MLP neurons of a small language model. Each row is named by its layer, matrix (up: input weights; down: output weights) and neuron, and shows model dimensions 16-143. Each number is 128 + 24 x the weight over its row's rms, rounded and kept within 0 to 255. Numbers have three digits each.
A block is one neuron, or neurons of one layer that tend to fire together. Before each block is what it responds to, as a language model described it from the Wikipedia text at the highest values.

Plural quantifier determiners. Quantifying words before a noun phrase, strongest for both, also all, other, either, various, different (e.g., in both directions, all the bars, the other actors).
L3.up1474:134113156120120119142147147110129138109174129186153140171111165122114092101122094121105116103135103103106116119131145140137120101092104124153122172120103128139138174149137136143102105202085130111152134096076135108131108110134108125136126133101117146127144113102124125174133142119106172100139120131138142123151126141122120094129114124138080159118084122100104096102174142143112119167162
L3.down1474:071133154122119078153082179158155127124135120147169154157131139108124109096127168127112128105110150130099121107103125145164130124144132142128106168113123158140116169114135113156127099120109145134161131107166124111135138126150117120128121140135137144098120112124163136145121165092086132102155124115134129151154128140112127111142110120140102121153079076148124158122115137105119069157119

Word-start fragments. Opening subword pieces of longer words still awaiting a suffix, such as batt(ing), Comm(ittees), affili(ation), plus wiki table separator rows.
L2.up22:163127135132121135138132105129129170126076135083160132101110139124140134151137079132116106131102144128126124094153097120157134086126134111178164059082106158107121113147111122170146114081180106137115163120122108140106124142110088140125133122089159161083162124116087084101139067158091099122066148122089126161120188133133153147153108130138090161101153135067113128120145083145120132101103
L2.down22:147123088146105153129130122109136135135154144099141128135120160183138120140165124106137164077105124093163135101161139102124153093125141107169135134120135138091113148122135179116146126189133088145086139155154118166122134153110086101138145102105108119099136114134116127149117115156112111115078144105101114105131168146128130114148170131105123156127161143098150106119122118101140146091118
L2.up477:199149082127133148103112106120155130114121119155130103148119137122136157156151123131125119152089136097173120051105120134126115131145151143151145126114144157116118099134084119150114121146144143119073149158103147153126147161108101101126123191129158138098166096122106094161161130169131128148069128121116105168130113149107125137109101062155099153082129137112145154105138142111109131106128
L2.down477:132135128113124150129148156159154150098159130112101120160110109123121154133091152164129166117093140165150148138167159125119102124146113136120136113117142113127148125144089203167153123113095123160109102092107098111131130103088140070140148165120108130161164118137090095173112155143120152120130122101103078142099089143119125117098142100122154131168111146115148096094114117112106113105130
L2.up705:184122141118140164109116111100133126101083106145144112115169117115106154157130125135116143154121090135137119083123102095139117138126130086138142094082124155175095101137101134166141147101169128102113149136156130138090125140145101132155135163127162165086135118113112138123121124140109109127106139117135170159122136111094124140162110125172100103085156191109163111138153096137135115082090
L2.down705:122132149140119139063129123106147079091132152124143120151189128181148160118108094109111133152110088108158139097092152124072143115092136110143088118135125119156150143153112149112122121173110116126144116141138114153110173133106126130164105113111180128099147142143165099104101125152104176116150119152152126120148106120122114128108134159097162113100112118108106112120125126102128090095091
L2.up1309:128150107155133181136134105111146129083087154174107135111114128093112099127153141146109139109152122126138137080169102138142136119133126152170099107106127142110116142135133128142173113126164132120110122099115116109120161133134101158163125129113119150142155095161134162108132116136091138148114134108120168166115069134094133130156121098141096125097155141132152100126157093098151094122128
L2.down1309:130142158142097128124161137163156121143097130123096130119129130133082123139140128125098140142107139072125146115151145115106111083113095153144109144109122125160167116119107153179107121182151139139132146122109093150133145136127087162163171141128097132139144122096147150121095156139100084124134168138157127109122148094125149144111140148114090090133122110139116110134135151070137153109093

Word-initial fragments. First piece of a longer word split into several tokens, often a verb after its subject, e.g. imp(osed), aff(irms), purs(ued), plus infobox words like reference, date.
L3.up403:139076138106123113154140133114139146111069181130138141156121118113138131105135089144126140124102136112130127118156102118105155083117128131184142134104137144099136111119111092148162121157129084105087151145134143152157123159120111168129103160174112195113161123121103107115125135114129126133105100136105140158197099153107118130148165134205096108123101110127149117110145118139101132108151
L3.down403:165094103137115163176116118162133144155123099125146116148129113137154110168107096122155108118102110132116135084141132138106124101144120127121181131103138151155104092120133142127132119150118129086099132168085156119105109103133102087133135139152132128169158095142148144145138096114118113144127097118129162133107150107147137144186105104140188136084134097115112108142111101135155090137128

Inner digits and word pieces. Digits inside long decimal numbers such as coordinates (50.47121'4'°N), plus interior pieces of rare names and words (D'yn'azenon, Jul'iet') and table-row separators.
L5.up1006:140142136125141111139131096134085124146099137133140170119119113125094137132115147174067124091078135122138120149141143146137164143164099104108169153151109157137155155109144086171128152086123150093153130109132133106101151083105139151144135158152117162144125100131116154122126136109113132133117125118091155134131119160135148116141150152104119146136181107091155158143145134181126153123145
L5.down1006:126151152144179121141150127124119113110106133113145116135161130102109137155110132141118162144154139121139091116155142126148134105145161120152114127146113126132101145136119138171122145107132101146130101136136158121100087134154105157137130154124099124146141114111097133140134089121122131101114093118148127122117117111171119137159121100138117104148113152145111120124121132098166122176123
L5.up1359:160123123116126114145143129112104136121101200090144201165098112147108160168136148173142195112074144138131124115107142141178191105136107143120158155146125161120127160130116100124175148100117129090156109105139156123169146125138126142111107129151131128134156133091128131083130110114162138157116113136059169150163136153118121116098151189151115155143142115129146116151172154128077145089134
L5.down1359:148131127169170150112138106141136127124119150110139110119125143122117129122146134133097145102140145092130072110128106110165121126154145115117114102127158132134114126104152094125125121094142131122131126105155120114096123143112132125106150114103148121105113125142119147096095123127103184140162119121156096123108144140141179106111120120132111123138133118108147130140112138128206120179132
L5.up1643:120159094123132201164135101133126151134094160154131157143102133090108163134130120110119156145110158116148141096119121136122190143142163083114128106161122126173163112095145079157142154164116102133164104110124172114148137128122104125111137127095129117103121152177122156140107167099145126116068130112091121124152083160094128121131122113136147129133142122105140117166165165159102129124145
L5.down1643:150116126107134137164146149089127130157125118157133154144109129137140130149081172111122131150091127116134123139102133115155133108124175162147127157082171120160146119118106105123129122103126127133144115133109147147163125140146092123132103114063090120104152081148121147139101198129146157118080144101148150087158106140095109172093128102140129104128080106142117155095095131087155119170101
L5.up1650:147137105139109113124139104120129163128095137105143169155112124122077184154095137108107137148097148152149125122141145168161183130142119174125145121127119115113117116168152098163163105119134102133150135136126138084163116107126126181113098153144153142122105169086101140093144166119134149140143122127096133152143131137132121121167138150111137160162134124132169140137203130151101142105138
L5.down1650:110125169117130173143127147113130101098113147106104121099149099116179108141115148164112190101136127155147061147179183185166097109128134123112144147132141181088114139142090136102135113109095138119122087090128121127123108148101147133151180124122113135084094113123142103121135062133095119148108116165125139097092129128130169178127109103121120132140112151169072148109108138126155163170111

Word-initial fragment tokens. The first piece of a longer word split into several tokens, whose continuation is predictable, such as recept(ions), spect(rum), fav(elas), en(velopment).
L3.up1468:160127132138128143110108103100128117111055129149089117109125128128139154176148075120078139141108129139134133112134109093165135118129170104166136096066090142146120124156137118135169124128144124117119164086112128099098133158105108145146121160117140127135142155146130165150099082117085155131092135129125127154121121124110137099147086085160091118131164116106158121148139096096128112169106
L3.down1468:129094112137133150126108117087098107088117078092088129102108114136156121151174135117080116136127112105172115145180111123080126136123120118159123138087080159122154117155100157150164131152164107152149169113133126130092152146104121099124142145139131122159164130146111145171139097129143104184091133135109131137100096095112131138126131134104122133145123116124140134167136122089119159111129

Quantifier and number determiners. Quantifiers and small number words that open a noun phrase, often after a preposition or comma, e.g. all, both, two, several, various.
L2.up183:123128117135136144141095149125142140097152122130138135176117149114083103084102145117124122086140148179131126145139151129132126131161172138124114130085127100113105176125117090156099119154145146128139122091090142129156098145149127094144141127101138111182131105127092160141116124123117142116124121114132165119167113143144124097153106089097061119178127095133112114126156130102136110132132
L2.down183:105139129126127101112137129154148072092171117144068130189137127112138101076154174140146110131107123120106099130143122149143162150101138100156134149124123125110120136136088123145126134103137135132166126128116122129133086120126109102151098123113146128111150117107146099126095178104127123126123165107159105158110148085168149169075106142138149124137129119145087118096140145091122089163104
L2.up717:130126149139145159081156109154131132119157151173129151159117107133127046106115131103123105141132123165132124117164133126133153101131137115146102182088085105143099156150139125129146136114123101157103121134136123123089111119127116131121110141151124134078174137113136166133121136110114096154142133133117149087123133140082149150118144105115125135123131105129126102182135133111150155146129
L2.down717:099122125121122141142153113150183124092134136138074109155159125176150087101132144092119091121143157135117119113139114148150135128127076123158147110113156109129159122134152160139154113132100114162116158085114098121146085159143193148136155103121122111114121085101130133103143114110117104191145101120162141154117130155131107155128122133088133163120102083142129117118102119095160091071144
L2.up1667:126123130127141157118119139113125133151142122153113128161129117111107104118133108152123139095132109151151123130145099126080131117108143120117079160125134146142123135111130104167098147166095127098109122115104124127111110112165090125147105133105116117087139167125118164147120144127156145128109072145108177075136134134120124123165151098125140139167083062128139105138124144169151121108081
L2.down1667:095158102126121153134095162117143133125107108154120146161133121113124096125137099133138132120125096106140126148102093150106127153148107113137105153055144124150083167103105125139119111109102122131149191124097111150113120132188137127137128109133093087113126123103115144130128184101108137155123154117137145163142191120189124181105133134127161171115149129151124140127114102130147102153116
L2.up1783:140103148125140128139158136120135130137137121146132113189086126096133090104124103138118097091125100181108114128159111107131144124125130153131113138144127137123124123106136124103112167118101145127115117162115136151113124107137131183130120146127101137102103152107113116117113157142147148109132122152118163086135168115112110118129169116111142151149087071111130153137129154155133103142102
L2.down1783:083137132112108135134121183113160118120118127157151115147148132111143123133130128090107131121126113141138121135080096138087108143166110119123133153100182120151126165099105123132126097126111147125137166078117133156098103104157121127104145123095091096112110114090125124109162142142139135165114133078132161181139155092191137159125139131141127165147155124173126135112113142146122106145113

Verb starts after "to". Verbs or the first word piece of a longer word, mostly right after infinitive "to" or a modal, e.g. cur(ate), pay, inter(rupt), suff(er).
L5.up80:154130085107144158149141103147111142087127081152113111096136123084124117148124118083113115182098117131108141127106121091143122129099172130170154135107103156148122119186142113134116160118149131110050114180128153150109110166116118141114137140152154170098121125147140120108121125158121118081112128154115098134127125113146097134131127137133144097121144175139133140155149080093151106120167
L5.down80:120143119135121101102123138133112121072092134138124111103125090173106121152140157127117102109164165084093136157115160141123126144127135117128108175153105132118121103115123117100108129133115138108147130112152167117070107114082114125123140111138136102101153175099147108123141115156120135138097121112107130160066142130123113068104086112123148116130136136112110133107116146120125132101169
L5.up707:151144175115122155104137088143121145162128132101147121171114139120127128148121075140133125171112096167151154048127159134123147106135143137167105145121131134134090138160128119129128080100163155121093102158143139144143151086100116112134110198151125120146136156129116134160158128110095131116039121127132163088097115148090133148128127164091146103072162081142139184110111108129136143080140
L5.down707:127130119120117145111142119113105113059166147117122113137129126117109113106118141135086089099128143163129122136100155152090133146127104112127134138134091136139151149124121132122096171117113107194108103116110141113156170156126132157134162093100147112131127149164117138139143129104183137144175119144118120161156128102190123121114145090147095170107138120110126125135130176109144107126126
L5.up1557:131122117124138156148122153129123132129122102156121133114142140132092137169118107138124117149135151151111139116152117070131136130175144145164106081098130101084115086079089098126139087119134100139119123092125087090148135118124061121107118146103099153124117153137096143114122130132092138112077130102157114127131121129125130134143086121189136130148184119117141120151144156146146096142145
L5.down1557:138103102125134158119111129155096101131154161148086107125135161129090145138139116116134109105183113115112136097117122116157132078140158127122103171125156123108104138125104132100140129100133146127122167175086152107101100100154119105118145150138138135133119104168151131137141126140107164149154167117156087146114105111138142107127129075125119140114149102083132114122099121100137111176115
L5.up1760:181087117131128110146147152128135148125125127161116121138103152110139139128154041126083120189121120128137130101137119115157119106110121110169163079093118133110126107175103117156106111114146148119081128117101134114118152136110079143131135128116147148082121129109123166130132139129089133080091141138145154118099140111081108104120111128155101099094146120154137148152149076142123140105156
L5.down1760:139134144170126153119133131113118067126148143108095124145134150126134118127143144121131157161145113151156139137110116098133117136124116144141112125121159132177119105128104131148097113148099101111103150135118135114143084109116103111113143095128128096125110100118121163174120098125092150135091117145155145135156124106111123155120161203098142158122182074113118123182137083103135116115153

Quantity words before nouns. Spelled-out numbers and quantifiers such as two, one, several, many, placed before a counted noun after a verb or preposition.
L5.up112:111096138107162141106133153149152146126115128134097114178151128133120077114128084140117138142121146150158123133117149096114130102119133110162096142113100150126094131103085108140130117138112117123131118111099133137127112074113113160111116119166133158113160133126125145146132141145088139160141111122123197120115130108128153126136126116119123166156095122134134144103134095159130101136100
L5.down112:123130099127122156126149146114084071151129120142128117164146148117117132183102183132144102133129110131145136144153114114125126143135117122120124138121130127147130103130125154126135123116120126126114098103155112068129119123168126120139118125105142116097113136119151143167158157074142171140130125129173123139162126131103124116113124120142119183119133135104169100138114069145112108120173
L5.up338:130107141104138168173131137125137113139108156169146110101112115113147173171227119155136128158093140125146118125160121095123117103104100115092156125117120114112121070116137112133133099186106151137129120140151114151164149112125070115131136153123102153116105092112168094116115101143149135131137096126146111100129143088115126150112113117134121140174127118149134084110145132181134120115152
L5.down338:128101121149115140080119115110109160110138090103135113148134100124130125138060162137112109117171095156143120148115089096154135113155128132148079136132149105148099138154135145126108150124084110081115117170090110136103108140163111134145130122169114128132101079145133179122132149087091150189144123133123172176135167186139143136147133107098153163176146130157135157096111145144156151184114
L5.up1289:124119163119128154134176132155138131177107089113124136153173112096103117146142081162120180126083121166157139116146113120108145103142091167157106121134119092160112129100128109155081099109151123127138151109136110132115120108124086138136117137073103145105120161128182071104128161132078177132107106130131161120133144135116137153156144122115124147147083114120116124122146112140135128143093
L5.down1289:133130095095130144114148125119098142120117125144110095115086157154116134217140132153096113105097110116140140071128097141143127159191087148126089155108163133126118115141133159124105113125108146072113159146099078113105111126155105105127147127138141148147154155118106126148131088107122151141133160136126142188140123143133144149123135155138121154118139170149150132154143134054120150131149
L5.up1790:118144186099104130126163111120097124140158099106118117166146123144139094113125132128075122101121122155156111097101099111121129139101118127199144172123105132124146104108085155115077151113127129120120102140081126153109081144105097120154114166161122079140162122141160091135153108111130124153140113156124161137149167143161130167113163106137110182129110146154108114148128159098135155149079
L5.down1790:160123090131117155199170129128148105115112098119114141146130124123123120152097145150132130130147119141143128178136135115160117074153117136127130124087148142121156096151095128149182183078101113121103106132137128108144113122138120088138135142099076123135131144099138159130098134134117141041104134144142113130108158132146116136106138114111144213114151153108126149134130083140126111126125

Title-initial capitalized words. Capitalized common words opening a title or proper name, often in tables, lists, or quotes, e.g. Ghost(busters), Love Is, World.
L5.up4:110140164157121128099126125122106149109163078129112153097153142119129092113099120098124099137131126129116124159140108112128148136152134182100154115170124160086092127106131130140121117116136158098096097148110083143098118107139122175132119105189130092141109112130163184125126140122118129136120137143105094115110107146100098155157167139134105131157142123130183121102170123116150114092121
L5.down4:132137128113106141151120119138111134128108128095107103151150127100157147130116130101119136113133160097119125106089129121156124166115095098171122129098133135075151147122159129136180145155152146163128107123106145115153112087110129106161144142153089122134119122128099144213131118112131158178129114127122164126109150133127138067154132113124144042134105150108138137152157143146141104099117
L5.up809:104144106142138127073141173126154123128149072123120167168114129124100115120101130142112106113138117154126120105142132128093130105133133139158088115135145126076093121109131114146128106090131111124092137101127136086098107090122123124140132161158108127154135145109113178123144149101125143137092146136131143127122137144137156118120159116163138140107119156129164121119137110146113136138130
L5.down809:106133092147129121092138121137129121128144121145118142106124091120147122117105093168149172157127075109151137152173121150118110156134120093142130153142131158150142112106106133138130147126169152133111109121096161103113133137137116174148151154138096141135146111190143099125143113159111123137089149140120128157123163119146120127124155146148124115096167118162142154120098069146146158117110
L5.up904:140140136151146170134135080127137136143132095147123151136122168141108127129117148161149121134147076121095144096162160138129111128122122117174091137153117124094112122129141140112148081134143094118104094121137135088107129162099146146147126156112107137162133140117132137085171129175088142113104146145124144141088104183145129113118119185159163124121127141110157119116155096144141151144153
L5.down904:149126081152117086109114109130104137092139105119130137081092124148136091115110096151178162143130101128126130126161142136108143110110164147116144126141164190170118126111147106126106149140152136099117119158090144133069109104130157151125160140121138098140141128149140138119144150126138149113109140113137092118113113107140126145104132124111132168138158127124159167105065049158170112133106
L5.up1427:118117138131123150090150164124050139101126132121121153142129139129119106127117108096138107134121145121121160109168097160106142100141166148094132131180158146113109128129146139118127154131131168101144102145110100116112085128135152165082147126149123112135107120115149164092162153115113132144174139118093129100118156154115091175140159132143122144132124144130135135123153105108121106132143
L5.down1427:151133118131105112184106124170119132131129125123134104138178126144108102181164095146175179160100115150114132149106153081151142120088159113142102138154104152135140126121129130160139111152117140128191164153136119127105092114079088137134122144144101130147094101138131136137084100119137165151107129131114118109112131133129131097129108137142086109118103123128163176135180188132133129127135

Mid-word subword fragments. Word-piece tokens that continue or begin a longer word, often in names, e.g. prest-igious, conv-oy, Uttar-akh-and, c-yl-inder; plus occasional whole words.
L2.up175:159175100167044125133132124133155148121139122091150206122098151134073155135165114127143150163118134114121215125111139119134216108150150127166140140131130130130150138134184107143154152130122124113147139142133150158120127123084118124040120130118140121132139119105139143151132130131114140112120118040059157139130103109120052125150066139126111131127131116109175139185144121155071169096132
L2.down175:120088125092121141126096131128113107122118169204121082115174139136180117123098137153112126073138128124127101112152125139157091146114141124115126109142127165152115140131078134120124098122142124139091116126126080108126128143159147164182134160143138158101131134149132131098117111155151136134119153162160109140122166116116154140116173099164132132115112150131085083081127123117143111160136
L2.up187:149177118170057131131133118125153155124142122063133224136100131122057138128162121137156129153105127116101216131117148127139217117143119148161150145126137130112136133130172120152147137137124116121154112138138168138120144121101119113042119133139133114143141124107129126148147127127118135127123107052049155121148109124113063118153060156134117134134145119118157139183139124118053160071142
L2.down187:133094126092124128126096134136106120141108161178115067110177146131180097143113139148101125077150119145139113106150128131142105152115129119101127120142115158144103146145084118118121093122143153124086110132127065121124126138155134144188127152138153158107117139153132134090131103152139133144115149166162114138120161124127141129108175077145118127108115137140088096083126129115148102180108
L2.up596:153169125155049135121135135126135135140164129086140219133110133114049136133170093136179143160110136139105215118113125107118214119144140144144127148129122137121128135155172109127146126127109114111180126142136175166129130130110112133068114131131142122148140135113120139130134126121149123128098106063049149125158117132107045141138089149134121121113137121114156120168152142151079176079128
L2.down596:125089116114173134122090114127102115133105135177093058134176147135179131096067134151113131098143127125126057090160128145133049158096123122128138126149124160145117132121099146126132122138151130135072091126116094105133116143129138146204143156139120156105109145146145137113126099144130137134144151182180089134113158119128193139114157074149127124115119135134100106060108107135154095163134
L2.up1119:145172112155054120130141127114157132124149118101159209133098146142063127124161122131151138154123122123111221137123178135127208103132141156140132154137120138144127124137167125149140148117105111109154130139129175145142125122095120115056098137136147126140135128119117144145147134128132131109120113046062154105147098128131068123143103164132130135132130116102180151172144118139069173107130
L2.down1119:129082137099150141129082129137112091117116159186107082131185132125172122117099133133110137088155128133152085090144115125149080145111125113111135132142122161144121142131107129118116102121161130133078119129130084121123137154129151159198140150131140172101129141161147139080106110152130130153129172180167112138116175133118170141102170106162107129120119142131091105082109114106144110150115

Clause and citation boundaries. Periods closing citations, ISBNs or abbreviations (Ill., Inc., Sts.), and clause-opening words like that, who, there, it before a verb.
L5.up162:133112114156129135114137126111092150188123141138104130124142160124103173159141109064152141104101123120126123110170150135107097133136133123104122114140157111113141146097158110149092106134116140114115106091122115073132166118097119151129134114093103124138143139123119160135123130129123116080110128133137129099143101134041132091151184097109143154137178123119132149161179077158158118140157
L5.down162:122106155131103124157106148113113106116123092153123164125070093137119158154170143095136126092125168109144147104135140153145129163120130109139163118145121115100136138133121128105133129129099151139132127077134127154151136101069125098122119147139107147147137128136110120163111106124150125119144118121151113117155084106129136081147097091140123138127152148075147168162166141176098115122149
L5.up606:125077098115123105115143119105111123117132131121114129124137172113109174102147096105136138133120156105182128132145173145090138141115115137116187112141123115118149105111155115158090137125127145114114101101112100119071154102133123159135132112124105160113105152147151153104091113108096136135107092104142138138115123101121136113141154132112130150143157143086129171175158123125127098145121
L5.down606:099121130157127138138141158135110142138110119078104148169113112103093201148151145098179143104126120108104125109144151172152133128115163162138140136122133114130093163108118131120153173130126167097124138069082133124100144121134125127115138147106154112103113096099112119132105158113138113111130125132139087123128122121157105142126146152115101144120114115116171099167143150125127120140143
L5.up1651:125134151132108150106153130135103149129100172164118140119145179107110106126126124072166160159135107117115129106121168164121139137163147128149122107144136141140136104079132125147166116089125116099114094121089119128130111090136138148131141161097120129103101167154144130138167163152119120111126088134140140129166141136097155127158107136186151140148148116090072149133144084132141135115128
L5.down1651:154119103125143145102126138122118153105111140120131117120075093125135147132117150180118113105115139128144132115132119148146129125116128157111138169147111171070140117178136133092129157115132084156144115107131138121133203162144150121119128106106150121111117150146121145114146080126133121106172139124124117099134136156138127062084130146104159094096135082152192134131111168087109123111104
L5.up1778:136116153112116119099147113138106171133134126128172145122154144107156142094144090067175113071126131095164131133076119156114149128098130145107186093137155110152120135117092121156095118154121159132121084138085108142072147106121120143143119119129141096148101139127134135084126155117152130141121107108104110121136156123097129141150154140120127121135156162120142148132171112121110122126125
L5.down1778:120155140140127124148142122155103127148079105068124133155123179120143170109171128121095116133080178122137125138134141092143127137123155120129046146127110096143139166126104171154097140144094111114134153123121179082080102145085135136132103135107149131129092080143109108134107132129101167108103150131130107103090150138141104126176130153102146112071081138096109127118150141106134139145164

Word-start F pieces. Word-initial pieces containing f (F, inf, Ref, prof, -fold), as in Findings, infections, Foshan; also existential there and children.
L3.up7:135088161138126127087161174156115169085166106113170169121166148110126116105159087167099076124136073121081127109116137124092143143099142128164149141085139128075115154140148163116116120108142115090129126122146140122121134108140128121130123160131135116135139135108098174107128138099099112115113141127121097132125144126082119122106123151130159114093132152094144117167126115183115132078111
L3.down7:126109083131115099103132112107132128112169109133118144109121138145128105144126131089121120129129081127101130152138126157110134138150167155146116128126106145093147146081143131117157129139159123117118119134125146146178138146148194138121128145092129080116130111111135141095140143104120098123169150118140139133106122125123122158097112147121134127177163105088132149115140120134119123122120

Hand and short everyday words. Short everyday English words, strongest for "hand" as a word start (handicap, handed, handled, other hand), also colors (White, Red) and nouns (stone, wind, road).
L2.up691:139105171082124157149138099129179132134112169164183138137180113116141125128141107093119129173134134098135123068112135111100120110151144125171131160142160120072123155139130107133105134177085133145091112104130125145122134077104121140132067133145151143114137114132156140155153141155112091106119104134148142114119082123111120159114129130130151123081110153127137116134130110161131157105120
L2.down691:152109156108113126147086107103127129122109111144121137183125106122171113133137142114057136180151168106117137157144143142137130149149161172138117139122083093117130096156160090112120136162109137152119160079176138127174111083111113120157112095167081104111124150125157105189124159121091132102174156112142152058084140129129117106147125105160105137111137104089146173102077121168123115135090
L2.up752:128121139119115147069143110138146144086088102141133135143146122115126093152110112155082111160154093110144113117144119109093123113128125125161139107137105107107115109179133111135125129166120126164112118104134117154124143140101135118141096140133127127157124110119075151063177130107088127119114148147156178137150096121121133153128143085132103164128127182127152124129130112178160143150121
L2.down752:145149162127138127125138186174129121132149142122120181107105088087172126116120149170157133173149152128186125164182120134123095132145092114137131130143173161160149117141161129140119142171166138159126176066135122165168093127129133107147183152130141069118109115106106096112106123131107107135129128112140131145121139086147126126104169133152137134163102164097117155108170133125105172095146
L2.up1050:150116140139129118092128124148119139094109151130090144153116106100115078109097116109138148140142141122135153111142146086098101064136161112174143149084114143090083142165111134097103097187101136124074107109135138078086134097142135157122100138158128139158122146117133176127156145118099110153101130148125134136126113156129137103118117117154111155131121157109185138121137090188161133094140
L2.down1050:137143151107152114121129158138112153081097148131115127173138111200157081140078196150099163141075126146105126167129113158122103132140168109124070141133139123149112121162121074109117122133147127135160123089193147146126096140135153104137164139092138131127125157131134110162102113142120125135130120112128128139087125120130102117146107105155139138128127101103166144121115121131144176095146
L2.up1633:161106149105120110127122101163134169103124151117161108144126119096125081109102118125096136130149149127186129095132168126108132107151124094179165175118132131097071123136111113115118109145122117125118096097119148152120148122086122148131119110154142162155174161136099111138104130150133129139143128136152137095155102130131132112128090120118111092128177123150151134144117125167165125123119
L2.down1633:107106130097140120132104134134138140094087112130159109116097140082141092145138141134111138121131119122089131121178154143122111174141108124118105152140144090155128137142121103096119075099129180126131135126175174156157076145148149118147137098116106099163095171079151136128116161126129119115101135111138137184142108156174118141151150125115108117118105100129095117163107142132143124175120

Word-initial stems and table headers. Opening word-pieces of longer words, mostly hand- (handled, handicapped, handle), also sports terms (shutout, batting, retain), and column headers after | (Role, Title).
L3.up590:152098163113119160132126105149127140086127158128145117133136120124110141107129151135135102161153131103107133120088133132107123123140151156168163149109172132106103164150160123147107132175086138116089109101150131134093128130139112121124074107121136128132137170142152142141133140152098121121071098130136149135119089134070116139139120107139138132092136173112151149132134067141151157114143
L3.down590:145125121133122125147110107120126134136114141138117151141143083130153128132123150118093138162139150093125133153151147156137131163124197169146148130078097112105123075176129100100110142158136151124123156095165135120163122092104111120135118109157094115143156146137110130164097152122124137113173189111121143089103120140141114121135130087094112172103140128100136122114134110150117156123060

Expletive there/it, fixed phrases. Mostly dummy subjects "there"/"it" opening a clause before is/are/was (there are, making it), plus set-phrase middles like "as well", "also known", "along".
L2.up204:168093124127124132116151126160112156126143140161176142191125127094118154102151099132145098111135098109110129114136160138099142130127142111135166129124153197085112171143149129124136131137113125106096126154059125132069123135123099103134107149136105116080173144113096128114146130108109122154109118138136131124128128128069130132076124142145116104149181149076141165163122122140121130122128
L2.down204:133113108127137167089127139151134167113117150140131085119146111097162121138120089113101142141142157108132131156087123121134119110103130173142113151081116137103176140110094117141119147137175150130118137083096140154132112087144149127145151114113118138133135124123085157101165128106097085121142118104140145130123171112131131112081159131129121101165113137141104151165121125157121147150090
L2.up528:168081123097136109103139163180123135103137099120118140169151162097118153076156131107099126127126131127143133147111168090120124142138140134150105109106159149084068137136152125139165096182097138114083144126114112105152134100134127098132131139126142153103138131084078142128134100144112134108098117139130118140113129110094137118092100131164114129158126151114101166139128129140123106151135
L2.down528:119130119103113134102113142150097146096124124118141106107134122108112141152133117177099155124103131133138157114098165117161127146113134158152117184104151102109143140133141140106116145105142163121077140135114135137185119043169159111127163101133101145176109129119091160122145148090059110125118117117140099115121158127174146089131123125124104108164112136129112133161109114160110129146088
L2.up934:142104130106124125113115162098111134076127147115155115181098143110099167091125102112139111114149134122130129166119166150122120131140166133110117119128161155129150142149158119180143133188100097051090105126071100087087148140115129141159118118153162156146135140135088145144121136182125146136114120127142152174131152130126125118126102139135129118160145126111117176140141128117146084105114
L2.down934:142104116130127152089124171143109152077112104166107139112162115109132119138101122108124131103170135124142129145104109126106118117107168150145124187106145156080165151128132118103132126137146134055102131067088121130209139125136129121134136096119129111129144141119105158129153155096104131104129133111121126152117161105180141107120157153121102127185156135160118160183153153146126116076102
L2.up1596:144100123134142123178145141153145150112192160134142138128104115128119092095126117143181127119113121117088131151135120143125119123146134127164159099105146169113134115139122135128150110101125128142119108117126149140107125129163105133146135108125142140095146171140095121107109154134079121129095117118113126144102095088089116122108137128141123110157164164103138167179145097151118136105153
L2.down1596:157105092096145149123115102120107164126118134121164127121172099121141120130096103119116148173135134114131138166117133136109131133125168137152123123133130148116186129100117138115108107116182135139141115086133143117154117115130148150139133142125130127120118103143067145134134102130119097117145123133117141140078173071175131115131150133128119102191119142102121145170130098145111160112118